{
  "head_dim": 128,
  "d_mlp": 704,
  "activation": "swiglu",
  "norm": "rmsnorm",
  "norm_place": "pre",
  "norm_eps": 1e-06,
  "tie_embeddings": false,
  "init": "uniform",
  "init_std_o": 0.00912,
  "beta1": 0.95,
  "grad_clip": 2.0,
  "warmup_steps": 200,
  "schedule": "wsd",
  "steps": 4879
}
MLP neurons of a small language model. Each row is named by its layer, matrix (gate and up: input weights) and neuron, and shows model dimensions 0-255. Each number is 128 + 24 x the weight over its row's rms, rounded and kept within 0 to 255. Numbers have three digits each. A neuron's up and down rows have the sign that makes its largest values positive.
Before each neuron's rows, "fires in" lists the words (lower case) most often at its 100 highest values on Wikipedia text that the model never trained on. A number after a token or word is its count.

fires in: "they" 23, "children" 21, "life" 18, "married" 13, "would" 7, "will" 5
L2.gate54:102137147159130122107127156124166154123130098095142131100154109106143097137184127162147140142155111107119140153117175135145166128116111137149130166143126143152160129155122193146180168124131116170174111094109144119136146133113127127131133128128109105118144092148147121130142166137119098123151113162133148074154124115102119139124139169101140133116137129160144106168136129099098181142132111060121123129137086148131159081120089090203114091125159136117148121118157110141131140133105092070103127131132141122115100160094153107107128140143133139132127149124107128146121120137128062138087127138141085115130156175116140099127148157162094097127110119133095110129137113116115142139148105161126125129162100116158170154161138144155158123105079106134163132127137160122109123187125075
L2.up54:113101139090139166131097098125125160143183143143154137152129116138173146137143151093143123098114116153115129123121098178096105134126136144124132133145101135148115104154155154144123148144133168140108190126144119136145107113152191160099130129133154134124114124136156135125129147125078112154176114105085149103101165095128107106084115089101126112127106116125134129120121150150114122132120097143107147202096117139108132181164123169080111133143159083146120140132107153139112099113125175124119119121172125100080105108120088126119159121122123095122130159150164108082172134122110136164129140102169155136136173141161078128105109162114146109106158143108115106103119113119171137122174159102119104116095140153115120121100119132098180112168137132130109118114148094112136156123093160

fires in: "before" 20, "after" 19, "located" 10, "since" 9, "post" 5, "following" 5
L2.gate374:139135154122101130108152102137126080151129059140118116176126122163123192111137119087135129119127159075140166166124111130115137150113125114154137153123138128121131144097165082108141132106128150127111104132091127098161113118128122115128143136122151133070112115111087124080139140096116150083135126124093161135123151154091128150141144142097110157123084126117163104160123119126122134119146120130138147138140110168135106132112109188121132102095085092100100088153139108148131126125173106167121140161130106136093178068121117129132139145149135110126124160148134135123098112152111151125129143137108128145097128092144113148093124135136140127143126080108144091141158089108135163096082097138138076063181157082145154112127124135125162098143165130122103155084108174131139119150137137
L2.up374:136125168120143137085145095140138129134130106138128149143139160148116137141195155106135115113127156121167106180082125158120129139111100152118123185083135150071099109107166123162162138127119115130114096119136127113185132135104167146113115149126138099111138119168117160094107139109068144101115176126113150149169136141091124081133144154087092125099094179117143068121136112136133134133167131143117151122135147131167175146102131108143107143105086099159103097137120130146121106137120145131116165166159128115110128099105122099155134148151141115125125185150099088089160119171078121121119130151080122149111153117122110120111117142132128115121113103115092156148121145105142111114099102160148134110139112125152135090137124096134185099135160101150134155149150155129120143085126130

fires in: "did" 29, "does" 10, "would" 8, "could" 7, "didn" 6, "might" 6
L2.gate379:118146116103097101159126171148141083125147140141126145092077121124156153106144154086105144099163111157142138110071129124097152145132111103106098097111089101150096165124106105098108139111119100141092125136097144153155106116095097157087106108094108197119163150142140169113117136121109117145142131111145134110152118189134147146097117107114119110122133147143162101152089131137114127094155113175107091105111088129134134128118137129133132155101080105134124137120090108130127144125147143149106146151118093157165147083186135144157178146132155143120116116127120161149119128105093116136128134126124170122118090153105119093159118104172113137139136171163143114097152095140132122179120153125142097113119112144142159135106137123084133119079143128160118130176108153140068141124112113
L2.up379:119156151077126133146095145118130091162134168147129172143118118156160152132090107101098129112166155136125117095144123082096118157098143143139098110150152087158101153141156088137143148149145137133143117102121131156148095128158129156073106141133105115138163139172130133125114116154131093162231128133119120103154130141090103160101091155092165108147159124144127126083128132139117127143128111158106102165151142102145122157137128164121168108150130108133121134081090099159139117128130160129135155158097146100129130108148103136110146102145139152089112129149125127153089110104112108144154127120161135147105109145113115109135077129137064136117162116114111133084147123139157107140112094118134124140102132141114127132108124103087102093082157129117168156121125100119063136154104133

fires in: "as" 25, "of" 14, "that" 11, "the" 9, "to" 7
L8.gate553:124133135138098133127165116126095111101175126105159153126161101094151150150139127106103141152068125133128170158184129129140124142082143123122129158162111144133108143125133135178114098160151102109117136115090127125117113095163099148126144149084078129111116081142119112105126136148100089168117184080152105180142134138137135094150120143135149165169137133163148132102140126156163106121095136115134141088109146140132114144109122108134127123068167159109131090169105141141127089125128113167144152148118091107144172116138130113123142147146081104093159097086109148122159137119126131126120138165121134125127121140132121139099130163104137148118171123085135135143149151141107145196150164101147123109112124164129159142137139140139136129187156118127109150119159148154195147118160150
L8.up553:166166133184135124135156114122112139115141167117131101179135125139100100130091162127152096120115105130136132124153154125112116110132145105120069107167116150146160113158148129161097139132146103161126126101121094123148123133174151155093107089083124140102091136156122136092162125128097137103090150097130115152114112149140144090190165136120153138139140151058094158085129127129163123134127123107127124137090130096112106116134096115151146134171109120139136154145124134144119105095128086147127092112066117105115139131118136125129128080130127114122120136161092136145103110118131147127115139144118131117085161149129114107159118112146158131121070114161080112169146126139135093161193146125132125154125146139108130081133182154141158068102165128142105107135146103127161130108122089

fires in: "before" 18, "university" 14, "college" 10, "after" 8, "following" 6, "post" 4
L2.gate685:162113161129132111102068089140150142158150126136089130138123135137092133155119136067170103085139121177127135154132125096141106136106131104167151128148159086120137158149122145112153162107143105135104129142108156136130128117118120122147135121134119111131210141092119125163108181155140125155090186114095093125133133156109158111130115150143137081068123175099118113115114144123129158132192126149141133156141153158154134106119129145133165101148100121106107077107144111128111108146106124131140159160145128114132128127115147112166117125108119147119124128113161131182171126103099113113144131162102078160102147087137104140109136122170159157149125104131129130111137098077095157109127143128142148116163124122121147092130157173140125101130085114138145119157154155117163142123085154
L2.up685:128107176133126114143094133124139128142132116152129143117131161122133130185137147071137151109124160100106129160127130103167090147136177081164140108137128126088112133135135122141199107133145108094089119133131144126076152078151129125130101128139111129125202094105145128126110209141093102111091137157105131134119149145097135131133148131170146146146138146103097103115172130131153147149141075134163123149133128154175115123117160107160147153146118150158169110078108129136133108095127116140119120153117101110132121160128099123142097104117157101099146157109127140145145104101090121112130111122097120149147120109106075140091142140130181119125108125107169137118132113103088142056112126137126125121122116114128142098085180145157131107102128081107133110161133149136138129120113111

fires in: "as" 33, "later" 10, "with" 9
L4.gate35:132119120112166124131133126136163133086129111127130169092116138121157103126111153149143135103165084127093126126141156133129070179118132167146125140146116121177128141121109118167118151139135095169101102147140118167127132154114165067172095124127095161102170125126113176121126179110105105122117110138145147126143155118135124136125160135161157142139111126084168119109126105110105141149130100106131075125145158107121107144118122125118141117149153094081145096127142096139103140179115151135140122138117127155161124111097155123135122140122121128148128108132166166110155147122164102147156086143108103127178094171099115139115111159126153157123155135105154151099167166133109101100086076140126134153114186134135092117122139102172089117135168133104067112134133163132129172136135101
L4.up35:133124103130130120136164158118150137111129172111135135124147110136139138109137145145156117113127155080138103147158135148128141101137157133106103083109085110139133093112127112120105110126132138140142069120163148132135101098103187099082147135133128150101166102105112150174115146130129173145117147102157131108131122133148142130177188095142110146108097119048115131104112078145152109144108122116099110120145165106182158160121145129131130130146163114108095112158111150117117112130127108115131115109117151126112133140137095123101162137149123127130142127154187112170152146140122113142125157090092132135163111136126131109154118166126132143114157119143129124122109151088166119119106143119095102173128165100083157146129066106111132130190185116120064164159147145124100124104086114

fires in: "trail" 18, "did" 18, "does" 10, "will" 8, "can" 7, "would" 5
L2.gate44:126166114109121144102154129097120154136126166120144177159201155123137141117113126105134111118152134112158133093136144140107164152117168179140129154112153165153170114147072131145165115134100107132179099101126090133141101111092093127120122138110132103150152126119169126184122107091165109124168118096071146119135123125107173138085098119110104108126118144131126133120147126166091112124137161088105108129124146103124102169156073105116134152081145082107163112135108106132113165142152135104127130110089144109129116142147168151117145139105112123153147129116150128118128117101115122112142154166086105157135132156137190080147085109123119145075170141110113166108169131109113120148144122114145135132131115106111118115139144128099139089127170169152142116145124159148119144109132107
L2.up44:115130149096136132125140134122123132139109151168117161138164126124153112105133115097146091117160100130139152173126136125108148153122141132101127155134148109133108108127126126161115136136099130119132093105169149134161102097104137161142079134113114108130140094096141148174077109111105103132176122133126157068118134119103133149085087091131136122118159159134099174098118117153130115148099125121069119142128118131152090128109165107126136153139112107118092086145112127138159151121163159127124129148129172102149165079092130148153125087096157153138132101147160110129104160081155138146116178144129108174127079126147160135136100083094130099125148104112160129166184143088148156144166108130133106121152111143130138110118136122082150085107128092119103160105113155087101119098083128

fires in: "moved" 16, "returned" 15, "removed" 8, "retired" 6, "changed" 6, "back" 6
L2.gate617:137119107122123074088133084159112130136134095125153157086108159140077126126145102111156141116122139139136117084161142094156103145161155141096115162128133132088107081120168136128126143125149129160138113160104142136118163104114118095114139140182141131105114091119166118094083117145126134074102108124121118133152098096122099120118124142123146121100128106148140126125208139126143143170144094117127137109079075135142124147097115135099135155090084153096166140140139102095129129097124092135151121156102117169100139116123143142144170119120161136087136106140102078112133150120133138073128086124076136104138127132119126108148189135103104123168140082105140166123165117111127144085132120160117101079110155112133137102129109151132109151119138143167154106118118103108110149120120119
L2.up617:135083153114081120131141127164101157136107123122163171102086124159059162133111118135157120112120147119113107099104096090127104134146133124087106151119124123125138108076129159100111138113124113139152102160100123093186117090145105111130155090162116097149126128158162146083090126104099114107136107143119124126126109150112138108148120141096100157080148176143172139133164154161133179137118112116164148105080098104149121166119161135109133163117096133145146095140150117121154159111124124139093156135113144130108097117125130102138144109054151149112130114110137105165142152128104089086163100109123182137150098142084116139117165139081126153183127128085104112138135130134131097091120099136121099098111133098125134131126132130139132117139155119124115091129145138112092140126159117

fires in: "which" 31, "that" 23, "it" 21, "as" 6, "star" 4
L7.gate561:153137104111161149118109057093098142117168159121064121116120126115110127129149131116133109120120150150125149135109205100142173149099120107142146147121104170131127093149153097121154130117112126128130143176100094136128133137145149086116146150078115129146186131120113159087155114161089164141124136111076133129155087172152138142120108131044123160096116153147083106143150106115138132137134148087105175153110138142154111112114163116142133155128144138152131114117128090139104120136106101134099133116158113109125128138115155132103153194123116111139141105133144090133151122121120110125137117126124133105156153118156168092120088111125127094130179110124123147154101090124155134156136122121112114133123130100093151098159111091160159116112119066136144171121109105143130138102110138
L7.up561:166128163122118158156145125172148160088143155123187170125106119138104105161106139135139088134111127120123135143128148104110099138094107092095125148124154143160115134162128130149128111130117176124093107101153071110110129130135155140114147099103119144119140096135126145109115149101128116176131108129125102129139117181117156120088139123162176131115117101115141148095151112168101113140104136137129111131142127132172060132143136136146098124121132127118149158108113156140090178110185174134118161109111137070120156161107134093121117137142084079154125114129128146125170182148113118100124157096117117175125125170098136114113114148097158087112152086118158136139157133144152072126116089125161158110141163153127117130153153132132094136109131111171180129124131143150105121147140103

fires in: "according" 20, "of" 12, "in" 7, "species" 6, "used" 5
L2.gate591:116125141128106131125148178110146086149146140140184122154152124159121089148183155126158126096151125158154137124157163125084169118114112092111095176127109168154154139118094113111112176129113108108092120086128158148111133109106155133136117145157148164111142141128137119097126098153124131098145160096114108161119109131145112130142152154084130102149122117139115144169124109130162142170145173162119126178128120155124128145033125118139104142138132139137113139098114086104148150128146147124094109127133169098105110143086082113169144117114145097129156136104146110176126121133122124154128115088123113126113167100190120122094109133118121110090119117110128145124114126176138111133161116094099150117135133113112146173133094141101104100081120153113161136145113161137099095146156150
L2.up591:095116132118120120128111124116134081170096080168128122109141103132150098107182107150144112129151162152169104109160172111100148132163120134129129130111137117182140107167122158125102117121100124122138135135083132149112109108105138141133153121142148098130171137114139145098110135202118119131112140154171102149170120138161143134118108150128160101134126132103158138082130140164151116151155116125121084119165153160135126165140119115169099119105142197107118127092163120099094147123146115168110128127139107073115129126087132115133150114135167101105166199107112120185164119153118098115114110143092106141140117104184105129140127124119105094133109105132131150142108087173150119109170126129120134132113124135163134144123117126129116130097134093111100141168106156109071101108119146

fires in: "moved" 15, "increased" 11, "reduced" 8, "reach" 6, "located" 6, "increase" 5
L2.gate582:168093135129115105112120092105130123152102137066150128127128131189124117134177111129114086152080092144152139092158125130155116125133159135128142173149129145097082144154119114086151101152143133150142137119129112161119136098120110110124136142134155185126124118106156111083118191121107125146071112114143107129149165096095104147127130102158135147136107148126152089120128129170119164132167097126131120133098109164136135193133156119137082117117117123082122133121153131129117082151118118147075105120113136094135139152081122129169099165134125094112141136145133144135138154145125143102129078120163083123083074104149122148136155138089107123147110114124097157123119135132155153104096096159143099080090121136140119094109152176113111128126119139133144152099148138169132118115118136
L2.up582:121132136121113174178098087127127129111127086168107130158116159071092114129133116131127137125121112118118124122130095107147123143146102120149160126177165148113094154150121142127137125095143163111184161157091136116125077065138124079153153097123146163120089123084144146141094124145142150200114131119133146153110150136174112170151099138104125166128125099079108164151131103148096103128130112115110146093095119139140162113109123125104085149118142100154133141145134110154130110122100111066146117123077149106110102150125151137134145134159090128100128128109124101179134089146147114113129130161144127094115136136179128136119139172162127106161134131101129136125178133126127066121102152107111134139130142169127132130091118166131142153126144120122134115135145115113164098158105162

fires in: "when" 20, "after" 17, "family" 9, "whom" 6, "who" 4, "before" 4
L2.gate41:103152139122159151097138113119115102120136153161098091164128101099154155132116187104154137128195136098166163126123109101114144180149108165159092120140127119124113138167148141139117120132138130130105142146092166126097180112142136114100100151153154116134148138120134130090125146155144118116132096126150092098137134117117141119129144152073147149086128117123105127110133150118116138172127150146139098193146131122150147163153121122119152106089120184099136086097124144065116189157142126151139118145142124125128147113119128148112150118134116069109127132127134110099124129130101073084101119119108145107125150061156147128176096103129117115100112107144130113115116161071101098137159126157122103150149113133141130134076100133092147111077136125153114132152135135154123158113139155
L2.up41:133128123113117117132050120178143163131152143131140113143130184135126132129116121137121102132095172131120130140146129128146101078148145077131119139132156078128107137145086131163125111146093130130125123106141109118124134103167126170121130091111119131156164129115149146195090147108121092161111138179154110132112168159115088124173111081127123125105109102099113115139164121146096171139158114111123128128147106137135143104170168094121111129111135122146118127190095140183128143120132144169156147103164138097164158119119107151136087115130098150153170161142141155147106125142152132158136139122122145130121153154125135126105167133130117142097161126168103142122115081140114159127101146098157090094115129087137112086139130101112123166195129137146137162143114123087131104127156102